Part of a small language model's weights: 5 heads of 64, no biases in attention or MLP.
MLP neurons of a small language model. Each row is named by its layer, matrix (up: input weights; down: output weights) and neuron, and shows model dimensions 0-255. Each number is 128 + 32 x the weight over its row's rms, rounded and kept within 0 to 255. Numbers have three digits each.
After each neuron's rows, "raises" lists the tokens whose logits its output raises most directly, leaving later layers aside.

L12.up1754:109092103144126111129117112114151161108136172159166139167112151128124112134145141127172134089130094121202123170092136142121119146115123194103134147077101120061071130122113119172090214127118165152156055097145088141090157081117140136101125173128136131060208132162149111127079120126142113112112212095131133109163159116121108151120149086118151156147134086129176104153171134120138143088072138183137066111113123148069133172122185130178166114150109091123142125146168140098134130015136142115109132124128098150157143140088107087154189136145100191073135140168164090083146157138075100125109079194097110174180153160127113141141069152227101220152150165083155148080094117125077133109172150119120121080178088123138120185057133102163161148110121121127137142034122092097119184110138164
L12.down1754:133074123098158159092086177153107175166107198151161117125142095100114160163237152166166117169122159117102144109108063161130085164177087112098140129150130139095085099162093139175115084092069107143097123110092083133150131161158098142120148169121113134108104132117116184198122106075120095117152155092158141148092140148119225142172177124076081079158121099112144143097161136093128148086132122031085059159133071184126145130120118111149099107106128160088216097171186125140189110115125163140155144124116181130152161101125078189147101164134116123118109141145070143113139125121134094053134114134138064110184135131161094160105107162107046165149110149147086182153102145136176123178096093087095149140120124115137111118154148147098110120205112121151117130139125155142140148118108167
raises: " occurred", "gun", " been", " attended", " appeared"

L12.up332:096094079137127175110174126112119167117107122153032111095133114161115115063147223110137148121147137074161105146128148073119163099109172129135165109141108098149150209111057181072185121102139070168185191130144132119150150146117128100149079090129179101188065078212116109128125116107126138136173135137124166148177109112119188143191149093098102137140135114145123125133092134129085124100091174118143100185185129140147093057164083123111140112186134152175094083121109174148145085092072099115104129177161107143071142115140157146081154168143127119080067101104122104160102132129120149148134085158126145131154132159133113130143158175118144150109165110131152073127122185104107157164136067150102147092189089109105116151106102088156106108137062080102079119098135146176125091118111082
L12.down332:103163145127141144131162067164141154155182149220110175117169162164098064143085111120118160174124090109143124111174141157162180139069141114084150135078144107208089083140141190099142144136141154091107116129087154090053072147113129107171133085105129101129136096074099140087154131166122114104187138156135119155116029141108110137146072081214142131119169102132131133131161051083109171119131180106120145144205170173093091168102122150141096176165093132173207163137118088147092073156136112101130181200124110162097086136108157130076171183158148122145107129116076139167109081142105146140141179154130101128148085190095164123137123097138102108126123134116058130088085121078149144117162172100121101097153135152136117123114102125146148108084082157149066099136113125085147137081157120
raises: "ment", "ern", "ently", "ness", "er"

L11.up1778:135143113161139099193081046119121081076114166116116158105081139126161155194140116169131102133147147107133172137074154104139169094092141124117161119111185121098088151143118141132102135149120122167145152125152133140134119142126127177152150120199124088162160100153070116098089152195136109135100116163122078132160114143158102156165104064169141211137145113128135099136122135112094133121095141098131114067206110117130102094157151123106137164144127177192118093136073118114133136158131115083166129148108157126030099060165132206139150142087116161096121117104136100161141112144130142152105084038151093091161160125113126156154110115222132126071143066077124131106141096107136099101130067211127123153160159143123124102159160135155158085149111182131114135094084127119146096118096091
L11.down1778:108088070128168122148129104092146159111135072177082134106109112115116160206075182083108094116136144134116126156133099158154183186186076125153092123143138169132137126096154160161095114083070148148152081130096081138143101121094149136129081129122098108157162084148107186157189128106116113153125114137164117076149068098139208072111107094074164169089107144114119094163108132131098120091101172134142110145133117138132146158150126076088138112156095165126118151168172104123154161062132100107090172104135174118164167121179115064169091147105164100142107123190134098152114124126064151115074122159193171027134148148157108165164119118135109116093115198132104171153120102139138123135051124102141108112113096154104087171128127103093136143159189089126135150152129164177144154093135143
raises: "eva", "lia", "ved", "ated", "mann"

L12.up1917:162128114079098070123140119133128053148088141077087114053156144128125082136165110149146044128188095200145183186122204162066135135125147093143126114138074143075152137103131096120136142186081124131127153123133164126157104151119099131142146102084132199159138084144150115158139124177120140110072128098103171150099177081123135085168150138091133158157124089175198151123129139126097148136131126127101129178058097167121087133134141070068169111116087211122176085147121097131075116132132112120136116156068157108115119121104147142137142134129114089117135156149131072193107086091139150116077160115116174142119145211128134058118141181115117153094123137084152087098049111135122139068096171127141120115146143099103103153120115100170161132104121179105048156167156162083155159157110121
L12.down1917:151141130086119145072110158132113154095135054109148196163093125133145115155019102131048142154116162134137103174114164155108103121136074154111100118168078125116162079114159167146148121170146137164124102111145150138142079077157150124136127114099120091207166131169169169153185121140100089133171131107182113168136158105110111081123155145082093159158130062122099123105173081102140158106087163104163112126066175150133111122139103161125187210150157178168118132105144106140111146122143186071158135093097145084130074068112165143174093087098172091092133088099153149117095109110144148194126141165081114066121110128161184143093135107129135160137175126080125119109137200128124126053100136084127086134157187091124106130111112148183110118164179089130091214129117176136138174130131149
raises: "us", ".", "s", "ah", "itions"

L12.up511:161069099132150091102177109091136120077085133118180136112122118033149125123130139123153100111103122139117147145132065154158198092160111110174159196107143150114169089139133160152111144146075134140121088070199151084129131106076048116168161121123189093148104091079133110176110124158155104097114129154209135085150173113141169147140140106148116139103120152135141115076091095137135130114103132097091152140151076128176122072116090160120152171140119132133115105152153180047143127092198124142117150158143151147084128136120088173145151142128109127135169218141138112205124058142086137108105123089117127152126141089108132202135147116100125164101167157124163133126072181122152130091116131118135135180191100105126161124155143052178146126059094164161124140142101108056131123123136105
L12.down511:166178139099136119077131066104145067110102093132137127153113119091106093104083064072155051168112136119113160096109119155176140157144131105200063147147226109085125121107086187107085135130148119126151160141183144072111114122084098103141153114093164108160118119106119171115148142141198119094112119152152169098155090071170097148159121132113169104104124067093114130103080132112137081075137122131124077117178145100148104119118111158112101105126128063177133187082152121115116169098176140153168102153146159129139132121143143186141131092135112125137118136120159148129143127140124022099086098134123097132152109113152124156085123177121103101156178146183135059128198080196127129084117153137089098165135095089144141162105141093170166127110159198096167140126137123178134135110142138
raises: "cia", "cial", "cing", "ce", "ced"

L12.up709:073090188084153155150147167111085114128149166196145143086140112114161144111134107147188120126093086117114082172123117138156138098164109076149115151133096128175132105147183145103139073180132169126113127145134206141130134123124176119130140137141127144174141093108122120076103161114166133120121098156130104144149178097142164130092094122077149128180145144128103133083101134123118099088120185041136173171086142155084116114132105117112099122126104154176142069129149035128169114101195134123235185171193116143094078177138110156143150116185093174080139181187099125113105119084139119137135129125129114168159110125130089175150157145130109177140124164103163137118070096141144158114126156108124188102074127049114116158127118160124097150054129134179128118087100095135148085124170089
L12.down709:192109087130046095034092105108149172091193142088108135117114133178100090152140123129148071178178135143059099177118105158106139123120127127124140135109165105162120070120073118140144182069168118178095147135125140111108126167103089133083162080145093121129177128049070133131098131094093123134127145170145092120171174136164188136108089141157152179133133119157147168127169142165095211143050141125113112120097124105113158162128110113111140118185176075167152116124072140094160106144154134115133137129155145113148088110071124099153076120155158116090171094139134103117171065168077138149133153138120142189155118103151083116201181162115146154134141139133116154136143117159157095129100092162146047113155097132157160143139134098096092175154151095121119179110091104086155131175113137
raises: "g", "gl", "gy", "gn", "gh"

L12.up235:138146139101189113171077070076129127128177164161114126079114166140115193077147140161136128077159146064117110128128092136096140148144093104079067122103109125120094163144171081180099145103097102087106155203112186137177135123157112090136101133135148124106166145133172101138158140175159147158176108123167133093113161073122108139109095097134116085065188080112126097147093124118095065128134124119035155128117111125094167108137139160153077132189173072120154120131076190139105121164190141123134116146160111119159102047173109146097187086116123090123124129038181091100138123093114192118140095160146099136126137128171109110142150162104128171107120117168125198127139138110132180102110208134119089103110146127139127114123166128119195073078153145118181130174128090131116148150161086
L12.down235:154118156130175127100086121080128093111099138152121086171090153087105116054099149067153163112163147173058148128168116120164087165126100138189156139085134118101138133149090157142117108091108124133073138169102149125067105167168135129140158175157098108183198154102230113091125093138083146107067108155147151123140132125110128141121130153083145101133084092170155169134151129144082117124174101108158131131074132110153140134125128128112176187116168131133145171149150127140142163134084161139099156126123149178149175117098127114125102181112094108131130152150103145149110138113155113149155122134139092111137161147079102167132101116128200173121090014187065167148101210199089158165109119174100165139114184070158117100118112135094102091210135151129155131161096047089113178132071118
raises: "que", "qu", "q", "ting", "tra"

L11.up32:113192170189121124158104190147099155131183109131133131076068127040083121108140191128121117111114128144131133114145088111050143108086164114097118113074095120142135083135179161102103192155093102155154112152130129138177169105124076088174097135162088139134131144118173132112180109162108157121070149150088199093160144162120162158196102153117119147159113086104131093140096111131059157106084178166112114125111159159148147164154141159174163135070136135186080146155143167109100128116128102122137145169070131133195169084128164088025171130138087100157121107093152154168089185127231118118106075080108152145131156151084144082136134057128132107165109153145186171120111131121131125106108064131083120141089137149134159122142105144163115144180144183143143092144136112148146161133185128
L11.down32:050116074126161097104187152080117091133105162108162145143129120161098066081151130127213098141117101159152139105105146167148122178128155152084115141171080091083125132124067118146030182099173094081116129138124127088123110119070187165127116145113127127130174079122150120222119135151109166123034143133121102090107114100106181117192132129127118143155110166133085158113169121113165191096148099087126143142112185138106169182078158151154114114142155147159125145146161081185138174167092140157185115188176153118121172104146097085143152088082098110091086106108154131119109174118216142126119081108164128096106127121155144169152114176169144127102183101116138136094110064118125098167143108182107125090164092130121167136144143123154109130143124123072127097167136173127103116168153081
raises: "ts", "tes", "her", "chin", "ter"

L12.up1315:135107115115071211086136129158147101118086196121139124072153152095135123117115111094140140143151095148187104199184104081175145108163126166119157113138113121152128105131100108105155115129149160055132100099104151118031083127083087087107111154156202212157068100156132076118147134133123076151200125091092163134160133095091100121165192127135105133171097147187178119131131134126102134118113139078157078123125121129082135170119133120158164129133121202173074135104154109125144102106080127165171155175099054100114144117090131169156130147133164138099129129192063137089139066100101149172135164131138160125176164119085091116161185117124064129108150129046100149167152200152152131130110125126117055102164076151118151136144176085149099100157116145093102165076075095127069120134134119
L12.down1315:126120107076089123092094108168108149077143131141142112175093171166174148115080133139136142117192117091096096129202157075075127173161125057120146126117111140197106126135101142046155119108113129211118126129162109107061137098080080086130183133142168095106131144148118121039157166192125117086168168141152136101180131105146163172122102112193090104113126175146110129181122129101106133123087191113084103112102095071148156118159121081173101156128107173133176146100092124060113117117123117099138169131174154091165157165126055141128167174130154122190124132125141140104138141116179106167154123149045094154067104092107106120130122075095128158119131193129103087169147198101093133122156133113132080102129098095153144085105130153104145099106130115127167121116106166153165148123070147
raises: "est", "more", "ness", "er", "ering"

L11.up1341:115107089081084117116057133165113187168140105146088151129196103094157057090128081161111124096169106182089120201163085128176215132186096145133102090180215169149125149192117133177137095142049087060075163113091138117137135114109161084134102144169138130132115142072169153173180106136154122143128141171158126118112144089107169118159140097099123131122204138138118115148122093084129146116116140114108139120102165132114186153095140112137155103150105159105144058150142042091081122120149126079155142134116140142118134118164093117186112124120139111112146181151157127064091137101104148136171111033174168071112147194111091163133143111121089130095167132097136150144151120119121088122095151153109104127117128128114162105042105177145160139105133146160071104127086141151047063116111139
L11.down1341:152095125111208116164144104174117170157082129107146115082132093126203100117038173147083159090152141100172148095148086062126139117133139146141159105107167142196108125071184152106193117208148140166114161152106107140106115064141127066128093182149106091105110116140195164082160200070117110097108151146092133122121119100153097067145133064211104104098110141135167129139183107086163116118120123133130158096156159120124119083166130101132145186101166118177039134134149122111099157156153108174146131123155096116174110152098125138082136104155135139151162137134158097106113141085145135131089125175154150130123190114130183122130159085113088184116108113090113152188127090138100106103080092134187107109141144092122091074120149191104146058147167124105179153120117201201164158151156159
raises: "y", "ies", "n", "ied", "yd"

L12.up280:102068151091121170143135090104142220120163172135121143068136123173123111146156117121127090095157076168144142123081114061213122106153110094083060089117157197117084118145127114139128089105064151048141177085118171165127086180106140157145181080151166068139116139140091168194120118179158132129149112101101171125100104176116176103105127106182112123116145159120105102126143083119107122127119106162136062141119125143147074134085168143125108094171112140086179118149148131146058191125119134149118164123097065139118158120171115110169131138119141121117129122062171119114086090173132151121116137116143146132122104172083128086153132127172152100100134106102104118107164129160069156129175140134186098146154120131093184117110120141116102102073145090127114074116181070133085112099173100
L12.down280:152105125134075145155166120195183172163154132134080142092135186165108146191173129128156111147121151158086107157103114097166085153193051115160097161132152112115090129074138106095096132120084158137163103091169142086157141080130116114119195171122116124140175163149127105105110101145151192142136117140154117113139032188111145098079086098122168097166171133069109094129144121158143140186120064124164108100114156122117114186133107148119146135140098151173146159139127173130159161169111099121135135104091154039105070127086088124142080165093079122140121158156146115118141080184175166119078087162100122141112137150069104086151097141164088147104139152117138165084127142174138131136106163115157116161045148135168093149096141154086095146153143082122098158068073197142129122079171102
raises: "oper", "op", "ops", "ordin", "off"

L11.up1323:066074170117108159124127136065157152084166099146093125173083160113116120153151038117114065150075115132148086069140097114149157156165112134130103126131125174132135100114112107135124163094152119121109153098122087078155170222148102127159146130186120164160177111069157106103133134094121132114106180163138151151079127204136175123145087111182063113152157119148114104129120112135089143116110197127111188105084126169141134091148134152152101128091140091128113099106182139099166159120119096087162129150108146156119137108161108072110150060152136158106135119180045083180103128134186086153162129118141154204164149135144101101159071136127100116052176126164108168146139122130095112150076120105128120104152108132134130158094154119098134113205128135070095158137171161105096059077086155
L11.down1323:149133103119140139079140122136141126177087140166113135152125091097054128074111206179094201145121155131126126140146146161100126150097104093168149075155126119103084096110109101112071165128103073080157152117130155103138177112042082156114161118135137095182109073111076121131140160104106180132109087126124120102113168121144227137171138145167217124112130073163141141169160145139118150133127098103134127140151100146115118144057133097135076128072116093117128125123166091171166176101135089141190159159103039133143138163116134121154119135121121128076171122148146104099112116153145064124141137152070094152094205132113097164106192195093091110080137070088155178109148199142102129107113160121191040079123179122136096176139102144100165093123108127115152114138089106163126105174114094
raises: "tes", "ts", "t", "te", "ture"

L12.up949:168174120160137101166075118139121148114104175151075183104162115139137138169131179141131080110153173131126098106124165104132213093063100115108189085188176131110093141171140127136075149206128103134097094160037119098198124178115096138128116105049211153193125120105122117101137140132151110115151079117107086148132177092111121130143119114178116116141155101165098099131107204147099170125085109152142137164149120130081113095137149165179113119116161147139155087130133134096136138148156155143119119123128159106105158103052069147128115141175134063147093116105106084147116055123202097121092103151137119153145186151179138120152097118100135117057168107123125146126119187164119180094105076138123114105128073122173092130116175078179176143126105075081137099152158121158139123146072133
L12.down949:123153116130100134134136096100162122104162132120122204182106084129142134155058152105143113103094119092100158051145111150133182143180182114144177080154140130073168137130109114093146128095166062136137140142093171166122131108123149132072161084112189097164146101100158148121186234132140128121120065141147173151126155145129118124134155162179155090135166092146031090150094131082074074070149160142120121143129173122066067183137158151115165094068068123093115143131116079110152126177110129139168141190140147101119113097114112074169182068185119164123091080092122124107114141118103064165095123124135134112143098141108113132093091144158098152149175162135097174136187131116130122096134138133141125141148075109141174107177101094144104155161117153162127082107094100187156173119112149
raises: "ans", "an", "i", "do", "c"

L6.up631:142123208136068131080131134128188079126082122157104188103155154107100080050130125147165077138224133153182141098122131109191153138101161097132105115137142065104110167142146076173132177079160073138128104117182079115111094150168120128121132051112124154137168146112125115165121165111127076154166166174137140159129131125133093199093132109140084148147152138107097156234085104130129145111054092089116144125088115131109146124070152113139087117067163149100150157074105150185118154164142117154129143132118110137123095072163097163102137150148139191105163136165109110119136115089062138156154182081113098163133133121181127092158148158126158127082095098128174061099110165081135105093169139135116107124145130121097145083158138060162142115124169092131148163100080128136118139104129192
L6.down631:088102108114089127129179118090080079076143080137149125191175146168125159081097160119154073160128073144130137165129169154161134088098131113160177098108148155139096116179140126121172143139101130153123097135126101171143089183181152124113136069164127136122094180130215146177126132079076138106172108129085127060127098077189112210094111131148161124169139138166124147153100077128150154126093079113117113124107089130103129112107145110140114118147138136099196205135033156132111184152153111125188096108104128141176073161115176148160070151160155105080096169135105160201134131156145098144157161153102111143053142082111140119095077114118116161115137150031119123126118113115129121141154138088136109194159101066063082142087133095159146080140148077163155125122119122062152131142094115
raises: "vel", "jo", "que", "force", "le"

L11.up1760:106122035064182056102096133154152081150139162147145142175143145166098043095150114160119139097091186102119169112171144142122130094170155140114154173105124101094126150132142169128125101135126173138174124115183137134185115112163093102104098118126166109101158092157155131193162106125091155133097134138143151171085168047095146128113171085064105126089172165132152131125133125158089124148085100152160147137090091109137105135120121104038173105172105090104096127120153114136110160109116100159162188149107130147093106119137112168082229157156157083090161113049138095170086109154154135073151077131064086115116094135131138093133080100095172109099134068114115071137126116160103135124156147165168171187134086175072061135087171075174190111096104125107147121152153140151144097112152108
L11.down1760:088046138144102122084144127096111127108105136100094138170182091134153070209118081094139152114177067137099138128099088119140152157115159098162109166124187099107142111143135171117114130104099148099104174097153203094096062033064154131140155172107121122136168233118108124157119091128112107140090134138136114150120084161144091191074135151133137154123075033156131141155122102131142142146190125138139137134117172127074142105158136132093175150203142066114094143143128150120121148103104131115172082154158177154153122122180136138174179078074122149136146134120043163131137136115151120149130141141115083157131120090131142129107143168126056161168075103124117109123151147109161136160131144097146112143120149107148116121097103087164177141144126145058116127110138116175064174095119089
raises: "que", "qu", "ult", "cs", "iles"

L12.up1303:133066186061116120110144122119129108078079121082108079121141152132161086125147162207141097105149132113087116097132096179128159080106142099142096064133077139146094152113158117095149203152083087129164248034186117160148164096138093076175103126130151104169162134127120109141137060121111123136115101182121127136122095152114197106127124096129151120068105139090160114124107117122195163125075164119149099162130143132136105146084127131124186158133125161070166174120132144132203154168214135149098148136089159129144153122069155081115124164171125133113144127115182081107078161130138122159144107079105120150122090106091105082116121124127132135102127142119177087105116109104089177143164154081072114137133118089175118141115114112160165117134120149102155183134169084119137106168131154
L12.down1303:149183197144121168146150096170115105145142114138153124129183148165141095083111110157089123142175071041208096113162185102147124155070128119089162105116212077167176121145154108154100112152167111129089127087118138093185151095128173120082126124157141100127190167097113153109107152123134136080157123131122149092131136106114123122154151151165181155067138134106182109176115147119124089079148109125169146133127135110154138130130101135085063095126142075155156035131151099133120116141082130124175154091143147156197128085179128125146137066069100120166113053107118147130140155141122087134152183099151136074112172166073178093075112141142087185131092132163136105145128101150123104111162113161120105111110148106120135172089123149155064108114122135141171121134128140147111151148101099
raises: "uk", "uka", "u", "ika", "uer"

L12.up12:122102129135167135094136092129115171142121169096095171157110077095117103139135165105114193118134079082130114148145141163125076160097123087174187143158149131194139160170105155106108115136151217093145115218074147077116136104142056092137104116126165129093143076087162073134122118164121158131100138144109124045230079099081114076151141115173139133163169154123135149133024145114102097094131138145108114160128109156140120093107140091105148131109137152125095135143058169097163137107103077190107147062118126156107065109127120196183114118116153182170120169185106080134120096131162215120051132093151125148166028138159100134136127129159140210086149127172133069149127089188147133128154149162105154114121062096134161132138126119151122124137147159152121149109140131172076117101120137
L12.down12:124146080165125161158148095142152122162066126150087126211053172094154090088050152065146120158148081164109119142176090095172157141181138106111183137145135114107117091139093146167132115091167151091181078197103162091167123122091117135170140130172107137160122136144136142125106128156099126095143098095136082090139110161090108158119168126169136140112083122116141159134132116129097087069080098145146135162088120203120118161134126057106114129144132180227170125154125165124056106143106145114162114092113094119088091099180157148118153151122092141152068122103106130113118167156123150087136140165110184144154092135196098053171141126158133097090164149094125118146119136133094152174098049165137059117130122113100153093103128180161074146124112136147055191141150118107074136128123133
raises: "'", "’", "hip", "hood", " titles"

L12.up1802:111118137116145122136142034081126068156108160129130122144132144075174100130150137123136119149156057143152191103102114138077120141175160151120118088147116155137120135110082102121087142139063114103164137119073200148094157119165112123153133151063155104083153064134100115157120112129104144122178146170137144119124146090028100093156113155102098173171113112124136150189096146135143102115108160159172077167106104125129066115101165163108110106119109173101181060075071126108176166148148078145153122157045090168178098151157130193121137094129132060150159107112141060081131086139142195135141144116165151071142155124118062126179107068064148083151141105137168096086181124141092101108121162159148148136113130149095125130160160101111154116166153142118124153097141123152151113125161151
L12.down1802:140136130149153137169135079159073103127126172176059183110088188132160109130000095151107115123096135148089101119093168191075114122167066131130105141126085123121153137046119116152139109119091234133144164105149196146142157171120097107134151124150137124159118149197097155138133118116127140100140105141099148127157133116113137150164120176136115110149134066100124121066186074106066203100157063134124160073124153123113142152141116098115120167184132092145185084139110144159119143128157112130130097127056135081107138154139122089136106165159137105062142071132090100101164163116112132169128140143182114138135128141079165147125104094101108143127165104146166103094158124119146119132055139113142101137122100182126129168154104133222120174121158111125172149135152145051094125135080155
raises: "'", ".", "s", "’", "\""

L12.up1478:110134099087095181166146139088109193141171199134105117140123135125088209111107122139096121143125143128167135136125109172088113112089139130030183143132131147111123149183144085179159151136129163133085108123122134135069143084157104122150099099112143147134144106103175136136117081169193176114181119178082144101104102146098118190034113086108117179092143071095104142162131107153121155121125070132108090098164105141158189142094107131084094100220131118122114125133170102129177117137129105088181213162116141131108176056099114122113158145146163170151162143153136085044091123205123177130124127127107099088191200117119123083140122122040118113071149123102140145107143145169143149102207151152146119191127134134134178180166107158113110127066112114079069089124113122122135152113131103
L12.down1478:147056116116151092128104133086124093094104145176146149110084146059097075114083105169078165108155103097208114144102154167137165117129113173125084122113140190130132152152138134141091170152187192067129127152122203123081104134118140129119137145131076128115192179130148159158214159103119154126103136161097180117045137160134127096144122181111099151142079114074162150195127078156162148091138111129135119113133115209123100153126192106099128126134071098161111102069153082129101148163179136107128155148106104182101085166139189125124091071040129152090212152166124118114101109145169111106154093110168127147100148158107079084180119136125202162078126132130133090114105103091091131115122119083084088149151085117105110146131115145123087113138139148138184152137156117117116103093134161
raises: "iti", "ic", "ible", "ined", "ronic"

L11.up1626:151107137099083065149104207137144117201115161109102132141148105106145092101135158156133070112114118086162097125131165183125181087125184145237114117167167149108121140125145086133154107142131130100162106051071181113151084148126181157148178131100062103184108140172183093155151116121092108128134114131128148185090153144080146156116179132132100166139167085127110132109097130121153203115154086187120131154116139170149082160086121166112110161176134141099130159171073116137100109109122101160104137134135165145114077082121101174165148125121130140075139072090110086090083184175145124147094077128192126022119121089119144097148138127165152184156146122145173121127162115051096148094133096147088092145124137141107082090118085108085120146124093152119088158132138117135087154191133120
L11.down1626:131167050110151154151103141095144142154104108117096175146169135090153030091100126072161173101127101088131136077147153079119170075192129138165135167141112121146087111138072196091160142121164196137097178136121177105117146061084121068154125121132143138157127159155133111164140097156092075143168159087106150176101126131145133146149213174118079096106167162130155106097122166136123133039099105174154170139126131195132134143082136098117145117093116180116106100086136097153120104118170114134105117150175156086176108160110140158158128113126104093102165161139137093084127141100157157125125144152139136119093099136107135144130169164134206177090071112150074096108087182139135170117117127188133115157084188084143120086170142178123170115129095146142148114093155139161139151171071152
raises: "ies", "ital", "ial", "ier", "y"

L11.up241:101121161069149128129121166114178131142152053162063088142117165104092161173131156114065133147105138098152118150166175098144083105143145141152210186125152133077130132135072185170122166137094147091146028110153151140119119128060134104130174162082150159189135132032116080153140131136134109113164139128129061160110160134104127109230120100180154135109159151162153123103084105103168164109076127125120141146135121109154118108092129125132108115138084161215134136195169090088172078103153161105179147096082177157162128130127098117219128132129146155125086190197062085165076128148194075143131106088152104123137047187120119164144132127079104154113148134145141052117128144158120152115131170115192122143148197124151201140132182110126162099095127130160122141142120142084126091064130114
L11.down241:117108154096184136103128086152146145148129098193159103170068181159112128174056113097123140142116097146102144178130137157132162116134110129108102132100100124099100091090109119053109146168145113135183067127075120129079075114106064167154104183137134124161216108188088156174153107202205144136082112109085120100103110162156117115134140154173191078141135150139211149079129146146092177101119154124152134148162103134154154122091095134091142129104125087179129081180087153161147147123117163139161114079146152121108072162107123130124202123179163088125205161160153123130151118104132111097143095117134145148104079138186126149136073092119147110138133130164049113101144114141114145155088099080134124137091082097073164059069139087154178146155119157128062180178125098196147140093088099
raises: "ment", "ments", "ing", "able", "ees"

L11.up209:141060162098105221158100124140186106165131119082077153109144172102102126182119130147174073174131110105128134036132195033158169103126138129108137102204152147120139122106118128113096096130151123153124112140126141118120129175122121129049154117122160072143117111084123125128096155126161064145214149148110079116045093125114117148058115153090138132086100139141151115090106180154137101101114128138112127163176112097085051125105131186152066096190171094142113063177114130145182161110136129086111139183164104158089149077153109112153122128188122155069134134150154065193123087173141123135105109096152076150158112095131116116133088148087139116095132155168116112125143128152140105127130102123131142137154100078216136143124093190122172140164121090123101138159154076096087142119136069
L11.down209:189152109141100134115117067091115141134137125134111149133121160166068091156082151112129139176157088135153170100177148114125155097163099087154116093078148165130105131135090146100093136139148137076142077107119135114111133173143129094073107123140190113144125047149111139130092141142132127090113195124118143116148160146083158133107105126145143160113154122138195197142147082128091194162112155109169112138135149217141115140124071151169172132055113110159060124123120046081152135123058129133137145094135101203205076163056111154143128080107115084126136152144115048137142103140130132155085112107180105164073102142111126132082148145106133057115075167124098122105219177121104099151136113074118141148164127096076098171143063133157233116059154127105145170125116106112097134162159148
raises: "ment", "ed", "ory", "able", "ry"

L11.up31:118146177179092129120154060125101147143129166179115093114106105066109150206136135172093181149122190141138134133100152158108115113113150076194122140112161124153136183142136174155145132157164116124085156142158115137110146116167120155098087157139080112206099119135122105125040136127097098154152114141077105084104103090086105043146118071101126136107110114130140098190101181081157142099129086210085106143163125182101190155140097122047115168109150165174149106123141078126121169114154117148107128086154110141104112123062153169152143124124109201093118086092190090104105074144084117114139112160124184141128150120069086106151106174185169171094139183113133182126134130128146099152110096131092164130129134180159137093115146152122150115107132130196102089090086096104115183121108191
L11.down31:137176096088122103117077167171128135093152103115150129190071157111058106182145172138121168115114103127136146104158071115110140106105152079158112150105093093141170166165112102145128155144162097106095145119081049156134139128145176100162090098109143107125214108131163135202114196102129097091163166147066081147124160056095035107143181114162128093126169092147068163191187185094112067216110137104162129120113124105141125160158140115140092164172102122125138106114160068136156136116145108137172123142159106152138068076160140157125097118159084123150137097183130115123180127181133149123128146113122116093173136088163094163132146116134090081142098178103137101117130145112142076101137155178160158144146101097076122148129116100089111160130047142149180126189157121193130069086081181
raises: "mi", "med", "per", "me", "ues"

L12.up963:136144137087076114132140129108090157166222101144168076146134105107124126152134100132119160145086149192071147103146163115086213117139089144095144108086177152106118082152106172163070118104122095142135159110107069132157129120117126098125097113206110089124161110120094148072079137120116176170186072154157138129132179079170170095140097112194075138134144088135076096183124212145102180107138153099179179099076136211086140101136085118179150078133086146136132078129137152073155130149100131130127164096096104168079127132112110097144146041224126105138132158115199163148113105136138076155115197085077099143131059107119127101144110110155077139132151132075149130152102101089098135153124084153125154091104101141141168159148158106142067145112114138142167140134091098108131158176133157
L12.down963:100077110120155146160092131120101136124144114124206180107055110146143125113027121119106153152118103142136176135118135174091100101126109164108103140079179137105164134151120180129145104152101095100084145121153132149096131158122129125129122163142077100124142113100124144187140171124115110132134168122131085143114172105132090142206138113108174168095089157137158127049139174162118116134131062155092136188161169154120061156081110111068174069137143109154134193124139214115128107145113050155147123125106154174120116162088125185061099104167164108120151089183119157119150141072134084068116133111061071100113129141144122167112138096151126171133094136178164147136175111136132106152052133130142178153087146083113103128088183166123171125123119195122143116070059085162161181116137145
raises: " expressed", " suggested", " described", " revealed", " said"

L12.up1074:118128120065103080180060128105121123098169097135156165117081150155157200170155151180063163150128079130150138080109086175120144124156118100101113092160174106039162097175123163127209138097156154096090075062092122172147156146090098147074178135130126147131144124113143071114078151155123166135170105104136119100049108145174136200128171153132145149109117076131099121111142165130128141091116132163091138117151097132132109151072115112152121145120099116095093104158083139160147087100134174130124154111184135112177142016076086118154170109120118116160186094166141112114128128110086167114115093089197173162173075174083091135130104117173109141104142058123145115114127131123153185118122150130089108115178168138131150110161174151131081130172137122099150055128131111101105140198127176
L12.down1074:107129116129105145131203146141129134107149129172085183155123106156107134095055137102125120180136128138133198118146135100076121118118139141096123083083109137125171141074058097126118115104157099151141169102096128127154128152129125124143070154098152136109042171137159169175085140067099101128144143175155142101107170122105100085087018176005097125139174112083152109105130162071171117133114135136221110163126101053097077114091084132137126175127169161166097123101148126072155107122140104109157142194160147174144082143162103084125144066144102149137149118142115103147143155118149176106140164160157134154120142109073128137166078105119183214125148141132111168131084147139085157119143142137166125119154124127146157124112164133083088140131182078132090123189172142062095152103076168
raises: " by", " over", " about", " hours", "ele"